Weights of a small GPT-style language model, trained from scratch on English Wikipedia.
Size: 10 layers, 5 heads of 64, MLP 1280 tanh GELU, vocabulary 5233.
MLP neurons of a small language model. Each row is named by its layer, matrix (up: input weights) and neuron, and shows model dimensions 112-303. Each number is 128 + 32 x the weight over its row's rms, rounded and kept within 0 to 255. Numbers have three digits each.
After each neuron's rows, "fires after" lists the tokens most often just before its 100 highest values on Wikipedia text that the model never trained on.

L6.up1182:092128087142140120108080115152118114099165095129198069136124134098128125097112136116106127095147135105056064140091088170110158099145135096114167163124196160146153131128111182096111152073081143100171139082113216111118063089137119161103118124081136080153159112090141180140110107152113108121120163164190094118141129111120098112158075158137167052117124159108135168152104146150112159059115123170182113155090072148136099168175126180118041152153152129107076165126137095091113167167069084129132120152102139080078143118147164083126142187146108137120098150139068145165115162121137094185
fires after: "0", "1", "2", "3", "5"

L4.up783:105117106108135111106150121166104126156105118171091100079071140067066108152179102123074174119177119135109109149143125155131127094126110105097155197119122106149128177061115099113063147138109145137096153116139136146117148133104123124128131140026144090122147097144152177105102099133132110137088153153143138123082138146067108125079103054141102081144138150145096158133130086131109145151150104081148100046133115106144124094078135144183105114126185064104074075143086115132076124153099175143145108059170095151053128111136185114124094161091122112098102192103079144079077118126120086112
fires after: " |", ",", " bronze", " gold"

L6.up599:166097149038061156135148150117112137135162102192152139130132054138085149152142104083111093167133174166076155157124079101099117114074148159135139116082087132091169127092096110182158126134159172197117151105136094150119095139107178155131089116175144106198144148131096112117114150198099122144125131050163048146135088138035120137166096113151093139166150101107131139159080129170148133171153134149150099108106138139123190059158146134127157101171117084103095115177130158154135146169137134151071066202159173150106125126110170126111174105111186140168109184150128131148111153049111081104
fires after: "0", "2", "5", "3", "8"

L6.up798:084122110150131158142070096111145105144118121147139140156140129159211089150071137166181109100150119129117143149108099121095145165202192080136104127136208105187145125123130115161116125201143110094057174103107089117098078111093134122169176104130175159110168173090109148106134152132092084151062143111109090144097152127112101088129101161159142104127099129138156141170176092060107094125169185123155146108127157094092143099145079188130087142140077086096100122115081167108145173146116106128133110142107066131167152099159189128135162108071095225122110153149107133132152167128110125075
fires after: "0", "2", "1", "3", "4", " "

L4.up385:094090122173147073148123138114211126160049166115136086145119096164090136134090184114138130103102120140151122099115156093138099139123155077163153111144178106121124150169116143157169165140154131075124192083158111099074106101145167161155143116124173118104170101060142178135109118139082120171111138165179122146203131120114137125077117072118079131166083139133144157150130156110064105090195073094086091142149143160079183138143163160090158094104157119167076111142132072126156190117110164151128060126116108129082111145120090101176175143110127221119135121161204177155103148107117099073
fires after: "3", "2", "5", "1", ";"

L6.up52:088162121092153130138125148092138141120177128141147156101158160108134098100111141103080124127176128127155131117054130145125132099162122128092190099130150130185148065105103129171066147127156073155099120128157095119163103129179111086168172114090140153139160116116106098126097076096137147110132102111128113116196171093111158100172158162129129140150148122149164132133138110123112138134118080102152164123134074084174057197074096175100133128146106176108211072081169151146069074133102119125098139150119120099154104190122094113179123105115127116094187130114082156134151129207132136147
fires after: " ", " (", "–"

L6.up1145:168103165199167151150066128129114131108140113178142158134101134146129099158130167128117096110139144132102171192141153140135183148148115108099117153137149165139112184124144117170181074106130150102183075129127098102127083101152118131111060107096112142177147084086171127096164093177116130102060106162150076088129115129132165058149088095138149147053148069168096088089074146099078151145185150141088108119201118125136132149174139099136109119122139094092116174132112122126109154082103141081087114125120115130102139126130098115121150134045100156169093138140153119123123146124178081126
fires after: "0", "6", "9", "2", "5"

L6.up1058:111112152141079088131144151190175098190147130146141093128161132190173097151133133128075096079122118097111145178129133157151128169058148146087082120143084148083101102077180104101137118100102128082135161109155138171173096108155079145056156097102148122145119196125138107102175110116086117116123081114111112073165111125128112136124111084165102183180127148140135121163103084156075103118140177103150105109105184137054151162173130111089090161117131160146042142158115128103147130106150137112130134069169134140130075163119175182150146114137100157239175125178136174152129109094153135061
fires after: "9", "8", "0", "4", "1", "5"

L6.up667:078122116174142145101153109121107114136194138131103107078096112107103158149176156156145116187161127139177163112154091175114122076124144140162088149088104099127127109179115159108136144178106131163099103091128126199055110147161113101205097101135240110088143132090144088143131135165159106187096113152153190166110190176122160092083155108093149163128136164116074146129113114147081072112140133121160109138073132155106120110112109096119138142152133203080109127063111171159134152106111092139177142138097175172091187121087172060215102122147134112070149125171147197216144158098095142135
fires after: " H", " h", "H", " tra", " w"

L6.up32:149127123162131084180127113117182110115099130180116065119125087134071114161162168129088160143156097146096156126146127120130105090142126142118201109100210108169132061089085118153139188166149110165088157170176144137132136159135149171143144110128117140128166120115113104125071104144081125146109125111135137169109099077088150109160081110108127191071136126119184169161124129141071151167135142200106082076189136148158111200130146104140173120124141163165113098147152095077101110105148202117181127073201198130173104176097154155146161132126160124117164074123127086134162155086126101111
fires after: " ", "0", "2", "1", "3", " |"

L4.up531:156123128153116134155107154148141106148173096157128086075035139121169105094078149120175096179137096147118137109170177154091158125120141147130115150079099161125147151079113144127119096104106147125139097101066159104124140122167066171137077118102139130186131113147205051136207123115135119090076101106106098134148081144160172164159108165086173097167068123171122139156159169101128181132130101127132181128149182120132130103111100094103128184141162101108092143139141181146136097137130119063090102109105201159114170110157130106127171136095110118133107111157116136097189098142133162083
fires after: "2", "3", "″N", "1", "7", "6"

L6.up423:129183123114100155148108119120133119137149176099118109099125157079111143160107112068113065092156122149106097081085108144208150146092140132129068149147114103108147084139152080131135104163137176129130139157189147159118118131128072147084092176039096126124105120150123110175113095206141105194141106149097119143147114153201198147125177130153098136047076160111119111135121139203129149137142141075160071117086136070124104201127150112104144118083125108154072083170063134128146181199149132182076187114133121155120098159120121072139096121119116149151171106151065095124148129107121067096
fires after: ","

L6.up1268:148096142101163142087103184071178086099128118167098149182164176113116158171108107150105139142129161136122146143116130160195208130167078144149121123075096104118104157081134146108144123183105167125133141138076093115127134164102145094189114099106159108137133202119127079159119027147083148165114141102126152136109186128161091138136150098106156156128136090149138125092170085099142097132118155112079128115120126142113097107126080146137169076145160121108122084092107147123162097173183084131156133101100140081174088115140069117128160130090148160142153169114095146161139100082192112175
fires after: ",", "L", " Cl"

L4.up480:168105105147096143138173084110098111092078146111195141119125123121192106175076183143141125108102151137128174082192140122101133119147129041183184119070116157121145117129127104126103157153133048152132101120079141144154113119107137114127099140138152118128136139107139175113167116129102128205113141087166121073083110098175106101166146093170091166134159091140121116074116170127056096193105167107079133102187107154052190129147175137169103098110158156125115128094183110161124164152086110142129127115096158158188157109184178151119105159108157136071095112100123075093102083111118106108
fires after: "1", "2", " |", "3", "8", "5"

L4.up595:077110175150156152136109153102136141126183142183131097115165127088138107090101156108063126131193142140179100070105147126130162101147115162108159139123112129162154149080094140165080125166113117182156065172138096135135078164153139085068119083074144071100153101134133078135063069116191098146134116092123093109194104085118137129152191135135186110151104168149158130152112109184122078146124139086193173169128114062190085168106090150126107148127141110094141112095122129149097098061152119123132092154141113143075130182163122165124177101085078096103121104201080135103072108179129105157
fires after: "==", ".\n\n", "\n\n", "==\n", "\n"

L3.up885:146133124128163104117112171087116108122117183121158114158111152198109099190157107128116102070122176151147166092087097131168179150110134087151171122153120097139193131105129131071079078114116177103159124184112089114128106089144094101082094143130144204118101157119096118135083139133129174201145141162158097210138111193103073087133160142086123116125142121093077164134128199090118089106088132072167023129183144115115146175177101184088157097144117141165154154137116180134138131130198135133087095103144078132159145140137131121123179067119192143111107108100111184146116082156166114174
fires after: " |", " "

L6.up1194:182154102135149084185149126159078154106091076110134084126146141148132142106162145136112119159081153089121186125064131145169129099131127095079156145153104116216140031106132134108136125134084115151121141115123092144145083128093171139118126067134111090180165173177177140131114093138099088092132150119113174108140123111143164148103146123127114132129081123132162121113117092069035110164122132103117131105168124143108153146166127173081089129198162113100143084137197096118094174154145110135117102131158081149165148102130160195107090176092122106116140142162176122136077171066158099112
fires after: "2", "0", " JPN", "ia", "1", "3"

L6.up650:125161163058121143114146147080119199140109130099122160086147147107113196172092126100141106132119098159198117135169149083131160088139131158067116084075183109137082119147191104130046122205110126096083086123103146104099155119142086121136176146166123122166173148167113101151122113123104186120149139127118147162122139152131222101122148165095112069138138130169137148121103066138107124117106145137079150123128112072151123150100112153108159066129098166074113102179173129150157131146107129120166060185093138162080133160108091089115089164168127111106168141127080114183139120154099172107
fires after: ".", ",", " ", "5", " (", "2"

L6.up909:094128134106121102114125081160073084078106061062127134100078105149112118115112113127088078080098149153132130133047126120114070112088112127114092138100148105081119083091125082148131110093090096085103094109140070053087137116120075078102123121096138153122115126080118128115106084111120106045115089139122121111103116074124070070053115088125121103088102110089130102117091124116096075134129123126152119091083119113115127082141061144096104107118110135093148177124110096085142144136079105105153129156154117116111118134107078117147118116103085120119071130085130088151098131105109157116
fires after: "0", "2", "1", "6", "5", "7"

L4.up762:088128081109112104137143155194115145122127090185142115071094176180149122093104156131129097146128098153172130136109122175142158075163126130086130137095098093113162084142132128236096147165088036132176171120067094081099132138179109162133130142111136139158100141109114081121114064107188124169158132145069143152132135106116176119112096112184101170079090154159186186115156149121110132138142119143125130157160175113155130092080085135107203096109105169122134126146102110064127111136137158116147113080127126151150131097140101165154183109095134123107131070098106165081109156072086132132
fires after: " ", "–", " un", " th"

L6.up56:122106121128108131143160072099070117160133145129124205116131161147146120134109113150077150142111120109151142154112117080132085085133090112140140181097120137198109136157129126147091147167083148158144094160119107097093134106123162095110141133118164163100124143127092097200106114089161090118140155147143092135181113125127049128113136155127123116080146090118138083124135095091161209150162179119038104143170107150090161110134178144157109151040083095136207154132106091120135126139110145121183121148148153098165168124138108160156132172163170125117113153117125063080182106095134163122
fires after: "0", " |", " ", "1", " W"

L4.up127:136122122102099115112153108121112109133145081193052118170101126047083128177129112144131123116148119135131141112163091127103092110102129098101130141124079120134123203069115135134066120144116138147146174130148130113086089158085123114188150097063097068088104069153146117092049143142096114158086143129094139126125114134080157119123147122147047131120114113118096164116103106110103150116136069099158138091139075126100103145100155171156147086130130056109129087157061131132121141131096104144108111068105087101112111113137186146139109119098074133083090159107039092101055138094145085104
fires after: " |", " medal", ",", " is", " Democratic"

L4.up373:036063102125112183140111118126149131108149145088115081097120177146108120130140109175080186154148150143137138120146122134146115100119122186154182181166104142171078136098089063127122168112145102135096141147160135122119154112153093120116143076135105114122109145071095102071081064083109131178138121110104099156140157132110134193151133130120129179152102145152142098221104147169036176113218170148094056129150151173123109169082136122129143079110117147181147111135110083103074188078130147168104125102136164110180108109175106113132192120170169128061151131134102105135129080134124123144
fires after: "–", ".", "0", "1", "6"

L4.up304:128114126151131091194177155168191092159059121133092143171133132090145167100153093126127147133151147155078189116111121119054141147124143124139133162091111104103130134161123138150151186145059171153065086088181109121070145174131126168114065177147128163120149173104154114119109139122018142095153159126106120160098119105155097131123139104107136158117144124147181133145132155158077160094176149111141116150092138129135169172136127080112139110187128096121104100175115120136127149148144111108172164118150148182131053090068163115090128170117171105138161122178127098145110076089143124139
fires after: "0", "1", "8", "7", "5"

L6.up695:123131093136151064147213143136137100115057194138091139173135099100130166142114165096145125141139133118157146196122132133181174138122098171106139146049128104115180152130106100103140169185128160136098153142138115126116144158149134096145174138156158098125118114099125138156207133145077109150182140108137123173157138141123167178053137138112132066216161184110127118130088168096103109117059124125129082118123144148106157147108164087160064176193107098172136152139152102167190101107127081090119123111102131128147143108100092118099092112100157132124148200152162156124107075088139133199
fires after: "A", " a", " m", " A", " an"

L6.up294:144114163116106116108119127164134121109107105146106182165087096166106131031177112155093093139121138060112098160143112125065162118128076182166116100109120160112176059139140110065191108131152114131156145183159104133099109089146192104106160128162070158124132115066108123124120128133093113179143163078076118167076169108116121091141069143135168135066188031148147147143136055081112184117166148104147138154114105153237144164148113150165148125104131130134100131070175116118143119195072099139121100150098107216136109187131163138132098105160173161111162177088169146197127143145093117133
fires after: "N", " n", " N", " T", " k"

L4.up46:152122171108199117143213134171205124171128123099172163101107130091094157147186128095175114062138164114141116115088109128146090198119129076172203102108102151134148198108080104184148118121117139110107149170143125123125093177039121174179172093146130083135128077172175190141128135109105160123102161146140125180130140169069121147103181098170091105145140160169146126130098102116134116205166110108153169113180122123143090109098137132139180122133142097111170144178120114166068137160116083181129134138166099170165171173128124116152093159110106145152141178183103112143082168120178090101
fires after: " |", "|"

L4.up680:114169164110146080176125148123087188120135185120126089077087112133083077087163145073144167142140145140168120146161116120161083127171108116164118070107141069149113162163117099153123075094112186145102136179189095135169069156186122105125100089108144099110128130125161084156136096084118154086084132128137080177158068103079154134137130121139136135116181137198180150162158083157110112109167147103111108055121133092119120116067057119111127117125045151093090132129107158048160156137146164130186101165096118125112208118142107107088138083166149099124104114132128155125181098188115135164
fires after: " |", " n", "-", " v", " d"

L6.up15:198150141107150118088120138136130100128112095102139141121141085089113131079108209074139077115084126093131178168116111106170090149093127130110105096103137152109100121149140108129172173093113125113038142094201159103148111147114102133087071063133148136123073129110178137174118152127159121149111115126139134091088103147114106093141093114134106186147139109119118102188117148144177126084090146153198126107142152071133150102120087117132122135145141149130145183060133104185120149115119140129181184124177141194117175110131073150099118164092074095164136158167106148096099076158076195109
fires after: "1", "2", "4", "0", "8"

L4.up818:112098167136128128150165132105099157153060089149103115125139138146146125163103062194126099171173177083162113087147125105102133107146200164121166105154124119178105068129096146158046085139157130087132175116168094129097160110132158116114162180148173121090102134091141112072139111114101169162080193123105087132112145113164113130182086154084150109109154135050124143120164048109140081097177131139127145109089114105169108124131117136132132092105104133082176086115085146152082144131067178112173147102145132105182135126162124156152150109193143076086124108142155154125110117122196127121
fires after: ".", "-", " .", " ", "\n", "–"

L6.up384:137112136173183107117112133094131151123154127134136083072116159088092133114212133107132139102129072159140104113241107167121192160114130108103148111149184153130069149101084051146185168092140162130103067154227159099141096088128097086059072112085132121063084076108200189116112130136104132118143114136113167127110119108137170167133093091095140143157147107116080061146100100156132136067044106068159059141118139136160130166124103146144156122092085139148181142144121096183104124124104147123192101090083124142177137129162136128160125155129105150123130118143134104126140152147189147110
fires after: "1", "4", "8", "2", "5", "3"

L6.up607:099122173107118146168181145115059165117186094150130129124066114115134090167104161060149115098124125170109169150143126129120094118126147172090122117107187138132129209074135107156134156155081099161132116144136135118068135132143102144082128148157135164156147157148125155174169141138095141097148170107082174093103089168106148090121113165139157105144121133068093031118138138183077121135165117170108063097125091147105124229090151089165077111086126151181091104053136123164072172074138152105202183149126137112144089118100188176122096132140112159111149103178115158127104082125116119096
fires after: "0", "1", "5", "2", "9", "8"

L4.up19:111156158098188143163196157172178137187165129092169174099092141130142149137197133123189140114184166166198094133149145139198128176135190080154177137098109141167163197145097139168144137119151136123093146124143143146143122152105129166178192145098146076174150131146173162141142114126117175161095182154153140165113129150163155149120160131168133117151161195188218096178170100123152154172180121110125182132162149115151121106119142185151129148119098115129134163166173127170107118164136092149130139159189117203143186189112115131143128154192125129134173179168154162141158154102145156130
fires after: " |", " Viet", " a", " A"

L4.up865:061144115083161074088144158138060115147144155147103111109094082138157110148108176103114166078162142164126102130018124098151160114129074126073130156136163086162080087108114154154089187169179155114130121127160132064107167124142144093121183148180116147169088093097106193173115092139170145199162133123135211165123159139116158141131117147151162107118168154103103146176148139148138095123155056095116148090149108102106185144149138131154058135146109114111136093146092112124119106094111113185078132131116099104136196155121138069121096095140102095097160109145078167128098065161090163159
fires after: " ", " (", " \"", "On"

L6.up1090:126121147115026208122183132206100138126114125115060126069119122128097057178164117064101144150146137111148111122157155142145144109170088147129155171075118145120121090161124141070154156149078153085136076141128136124136173096120141186157134105162128095151071108078165143178112174098115090209125138061134151129129143095130182123106149074159137082104125053156094111170139076132096073079154170103157152106115102139144174116108090133159100105168085148115104128120156190121156106168149170124125139139117130165129128115073085116107108169128136177079149123170151186157145162088147140146
fires after: " St", " A", " M", " p", " R", " P"

L6.up387:114118120154114154108146128177090120120147155203222097140133105111174086148141085138108171124133116134109134155107163168106137084153102130098155153155118102101114187123138126137100156056170114170095157167127147101094123143098165126106117040157076102151150111070131134125130128116208119087157138156141238108156185093115067138139174130110182171054078136124163120101081097134123084101118106131112156112161130084141121122160113145125097118167152191170132130129124094098163185142127142120089136087143086061137134127118120145146173165152113114106096091095115078155111101118151124152
fires after: " St", " S", " F", "S", " T"

L4.up1033:096098131085125113118159109115155111120115137085144150088099087093068117113133103087156106059130123111133094133098081103091068117091125089117154070087065141119138146096069107134092092107103142108078121128108087105078079155030115098124120086111114063119115090131127121071122094102079111131108141111097101113077132150087139096107141095119106110104133121093118116123118079086110097141146099086069140092149143044121064062064165104097135055084131075102093115151122115151078087084141070129075086113152100152125123132126100105097093098096114131077153140154070113121086106113160070102
fires after: " |", " medal"

L3.up380:146168112105148093118130113124135180126107138142176148151103139178119099117109133125104145159133134141149085072079156073161165100203093100130144176120158118152145110139128096128092042169137121112119163157177120173176101117152078123093165153107141115154126090098173144100071172092192217167160103114187095139125153155050111147156116162128145130110095081110122187077163118112130091105099105129159201128130085113099163133120113150149147105105104147076157154186098079088122170178119165134105080106195169169136161188192098090158138106168141069068127109166119104109085073149101100170
fires after: " |", " ", " Pop"

L6.up1061:140112145133184156122179138116129123135171211076126045105151161094118131098149083095144169138138178119150151164073110137129152100124118088129106140166097101110167130149113097050135192122091128167119135194040067070113092081140131149169120142079096157130126148133114095094141114146124134193130109124166144127071112124108115147162149139100138106138146112134106145172174142092119071116127118084100101149135121111142135115166087093111151136130141142143129111163104156139170083158189121136097088137181082155162159203115125142131171088094105174178099074092109153164100156114163134132
fires after: ",", " ", "2", "),"

L4.up1175:124115081150114102175116131092104128119094132118113086124086163181151151146124184091068168099118080118128096109096077117159059131147160069163154104135125105039161139135170132146182119121104163190113123106144153113067186122131124138149150089052186148065127134118163132084150115150102160144089099132173190115099140127156125086086197163079098146139170119134166162172134109124140096118085135100152081109149160166074119157126140196136099144159149085098127128109129156074106083150062085118175142107149146172074122112132174156168126173145105075143134151172121153039165121151124124132
fires after: " the", " a", " an", "1", "2"

L4.up957:069166159092071158122167176124137154162059168111109142120135075148134097157075067093097149077146146165151139172095102143155115078135150110039182092123193133146199102134087135105118153124190114088118117141122135137080077137167158117167139116109165091152164132079089143103071116120125115121135108135100097153133182112114126147125118152098109098138144119128138140168153116155149150135133085060144209124065111110152093137078091140175098162176081167139159070108082128126103146137137097133142119148168145111159128181212081099100164076162086122096133174163116176149152090191072114129
fires after: " ", ".\n\n", "\n"

L4.up736:137136149076144105148212101141153128129195144083145153129076122087127156134170150143161154108174163170137131167162148162162136166156152118186136081116131132136171218129114137174173125134200165156130162137141141148142111207101168146196169101136115086163173144170132141110121145156141173192123161147108128146115123177114143157089200149215140151158184151155167103150141158132168167213183106111119166086188198163159147105101150146156188073104108113112125172136127126156101150179163098171115117160181094178116137152151129138156134144151124157143141173125090128101153147091144153131
fires after: " |", " was"

L4.up936:104101049149159094183106109107084206155099104147053145169164158173130106117133143112141136131116151076144168119177095143122070147131038125091153130127140182167099125130097178133144123187073111118154102188111115085129115114151066167129156116159146115164097110110093098213127177171145116145103028182161124082055085164130182125139098119113160189151168125087094099070118175136137122115170133123165114139095080155157123194115124155099088131107139126128154087106147166133114169157062128126109122132115098095112118079119142107088134111140130144068114109171109175102159082159134098087
fires after: "1", "0", "4", " there", " p"

L6.up644:154113142072139158102174122146144108173108130147185116131128131079160166098134144132097068141102155161145135109125110116127132102104125138133143143113116114104127120082106173167124176127130108158108104139145105120119150080151159182074111147104065179155158096160203124182158156169114079191141128076134134090085142140080093118115168140149083130135136141161109151101119102109116098126165106100136091081106081157122168167103121170137068141142113125119145125133138134140091145186106131075080194079075134091194082141118167144141094180172137149149114144091131053184150110078124120126
fires after: " U", " T", " F", "F", " M", " N"

L4.up102:101128093108097120149078149118132124103108086130124139199150122137119100116115129131137151115118106117133060098109091085157130107105173157091119142120149073206089091178153110169119129158193148120148146120175185169076185144161175099117174111131146092162116119136132131106127167078072141119112118091116074162089137110098176141138092102135129177147110130127173069144084110121183159115105188101141126145141154129123095126149137118071112110101139043057093192085125041109114147147122099144186158176055136118151137127166111102077117134105154136119162147220105145065173122127083154122
fires after: "0", "4", "9", "1", "6", "3"

L4.up610:136105117142129101141154111100125107121142104100107139162176114077152162113076113112136135100132109165079129036131149114070120134077148137173153123099100128131136149118172181125178131074142154159147123074151094147208111126072116226073162075061091115172149125117148165101119123189132188105068117150166158102104125117144178180069139073131132190160151070122074164084132133089133182098125143108166109069137131125117122125136126124058124193154156111155080170147170101147118154148096147154159190148107181109119064106082198151119104182138146051136098133141123138111146164141170061160
fires after: "0", "2", "9", "7", "3", "5"

L4.up1072:201117113227070104163131113149137092131119147144137121120114124132134125100101177110145168142085121110081175121151103153130131130117175157148112094164074150113158121117147111080150151149076185173140132131150148168084118102141127149124096110130129157134170093165125101192120144163140132106079181085143192183132111140120165120171167072079106140169104069118056140107086151137139130075075101124140173158172129161113145142169158077078175070116131131102060135080172148100136144148104136165159168118124152089182053141082166156097106110080048160070171117162123097125105113117089103115
fires after: "2", "8", "0", "5", "9", "7"

L3.up336:145131139155188111130153130119086140121176136120102127138161127044130152077069134134097172098167125170083156118123189102164124092178151107095117127108146172125152200102100119213167149122116088136187099136127118099117122119155132116092146091088111039147146137147136100126103099122126133058110107086132150124117117126101151154140101140115191157166101137108159168159129088180095152165127103148156147195126096142122120158122135109058094116065134145180135109111144104101109117139138099132116137114130126076125165167206183081171161176078133092129101134161063135107112105134115104167
fires after: " (", " \"", " '", "==", ".\n\n", "\n\n"

L6.up1266:145151148096100124142149102144084113078127131098188137129179132114128143163173156132182157123089137073079133116105131200156139136150093056163151132129183145153147099120121126151124118143064121132195105153151124092092124105072173148125104079146117112144120058158136153167127166154080128196134153145147206149181135118124101113115116128082178122078135070098174107102144136131097110122169140118108113117152043117158137109087155113151077136128086156161146133114148079155121093154135120123175054076159101126185196172054117125111161145136133131093114119150154041081137097090143118164
fires after: " ", "1", " |", ")", "%"

L6.up218:180111116083143094185125135182143161069202101145070081067094109143089091053091133057109124087177142131133076083137155093167137141106118077141123166102174172110150133087102114143117130167064202091087150190160120094117108232173145108144099161128124135131130112160165152111149158171111187116112160151121119159180103096122083102118089180144108112117145082170174149144047079096081152119136128106149101072135106123138168141126161174119138101122157139065120166153117183134058128166091119093157085093149106140106086146120139120121129177107179118164133133144144162153125090158171160128
fires after: " ", "1", ")", "0", "9"

L6.up611:140130129101122168111141165188142109077125141115140096076129101100153125138083091096173102053144099146155155082165097129150113119092133098099097114110132096106122098102115147084103098177111127152100131195094115125122087119168100146123129137167068122109057187178131111163115152102117147141120170135139116042103123120160168080059084118119168143173168112148206156108149079086139143188169101139069109125138152097132048095140071122074117166118036159143135129169166099133156123146159113113132155107151151172143146157143107135110163170113171107185134117164145074134147108146115117134
fires after: " ", "4", ".", " o", "9", "ja"

L4.up721:092127116142156166142149176114175084179121159124191132109141116104134126140150156085133116139149117142164149140116095090129112085110113122152115155137191144095111150082113150105112129147069183150146127159137137157043137139139131127082077134161145153132183118123144146129199129109124105131166089109147182090050117140139101120128150143100052126173177110122149108146087127113090125123120152127123126088120143169058152157157127090132147216143186151078151166135090100164135170150150135128156110163117175222153106155109117139144127153101174138111115094134105140138095104105140059116
fires after: "0", "8", "9", "7", "6", "5"

L4.up1120:090113122160142203084078102168096109137153136139149199140126114186126075181102167071147117119131199082132106066130047108130100128131122079067167129099107156131088140172084092155119107071132137092177098108108135150124095113129178141100132160144085147176123117093169111211103166092128095191076142093180128128127159140117144098141079135138112072058121103074126162079183117182180085095191130155161135105101067128128089158169081161125103114140134103119154091137101127085181183130155207177098122138199112174195132125120104157089122139194144140127152097153131106173133131112139183110
fires after: " S", " C", " St", " M"

L4.up984:125102123109175165113092124126113091139117144116139133153107138129128151142129094106177120089128156161165121166114141154131089118081095071144098118154079142181084121092119125067155104124094161181177124200106107136081104155105143128095091162128096155159086150112082104168091111110189148125116136100174116119119109171144143148179179108126096109128116104123101081123151127124086117108133127112128086076122109100136164134158122155092172130164184127127105087054200195171141129180108110181156145112105107154173108129162102143115124140107162147163153153152122180145123132074149131090
fires after: ",", "0"

L6.up865:144159150098098094134085139102168121138096097137169094113128114094126146132136128086108111110116145117106130144101142104088149097118132098098106153127072158099091174131140134123224126111118166150100107126162083157139121158124175132122095137144111146181135160153125172081153152204135117107087120128200122107040103158145104134149123114146138132125176071163114104173109199088195176115149126115119091084112155155075128146181197123160097140157171126140122136095129172090092156135134060103126181149126112100129121098141167119148128143053160134133057136131130127116090127113107166107
fires after: "0", "9", "8", "5", "1"

L4.up1047:152105123077129073123192108177159105191164063080088147125068118099077101132175095155165146107155139130174097149115109155147115139101117100151126149084115145132128185121131136141070110116134096141113157136153125134128119144097182110182186083128150092097098135117139138093112148122118145145069180162099121173104144134110154104114169154178084104130137119132215120144146113095093136217105148116177171069163118114119114128083158154145100082122135081094123093130108139175119114124114106120154108146132076128162121127063148122144109150111075083102109164141092124138127119083162125106
fires after: " |", " a"

L6.up156:109108151165142145138151140163155095204138160123141077085097162107148197181162140144071171121189092132116096090149089143127149119066217144156128073145131169142079082108104171162075066194151117121079103135148142176124119137193088164142160100151086139080087119104127083153113144083134117084111078114083191113167120135137130193066141184078169167117160140126128087171119135161079110158152168153076131156150114143114154183152069106090125104100173186158155135157119161091146143164153096166122134104111112101103107139166148140095141129133094118136091115150104093123052136098155103097
fires after: "1", "–", "9", "2", "0"

L6.up778:144187128150165112138119063170149187131103170111201127097170101153135117115115182076170089116097168078114106136129087161154091144097100069185174087170134088115101128150150149133161070187118124099156111120192121143138101133128162150136170086137154107146171110053162122165108115126159102125073130106162145123182120076102146136227082114090102210159121100154125096079161080088092121129119175147127138109125144153142111125135106189095138145148122114129150171127156074119177090143100079052124138122131170117150113137069110118168122122137149125105094090165156091165125092220107063198
fires after: " ", "4", "6", "1", "/A", "0"

L4.up1197:072113151121140066169178050147095159134067174155110095136128083122126163158067116094174157151088156131165116141105142140152130086203152104168105111174084104103114111118167063111137099176118107144124116127110122133138093110094079160152096097161167108139156123135113097107177189111109123177123170106146119158143163074093087138162100102158112143143113073146142138099183158190105108104157117144134129173110144103123108151171162177107149160154114140138167164124095161111097163119144130097077152144183103154183088105164105141056133113143126169041129090062164056110137097144091118116
fires after: " |", "0", " ", "1", "2"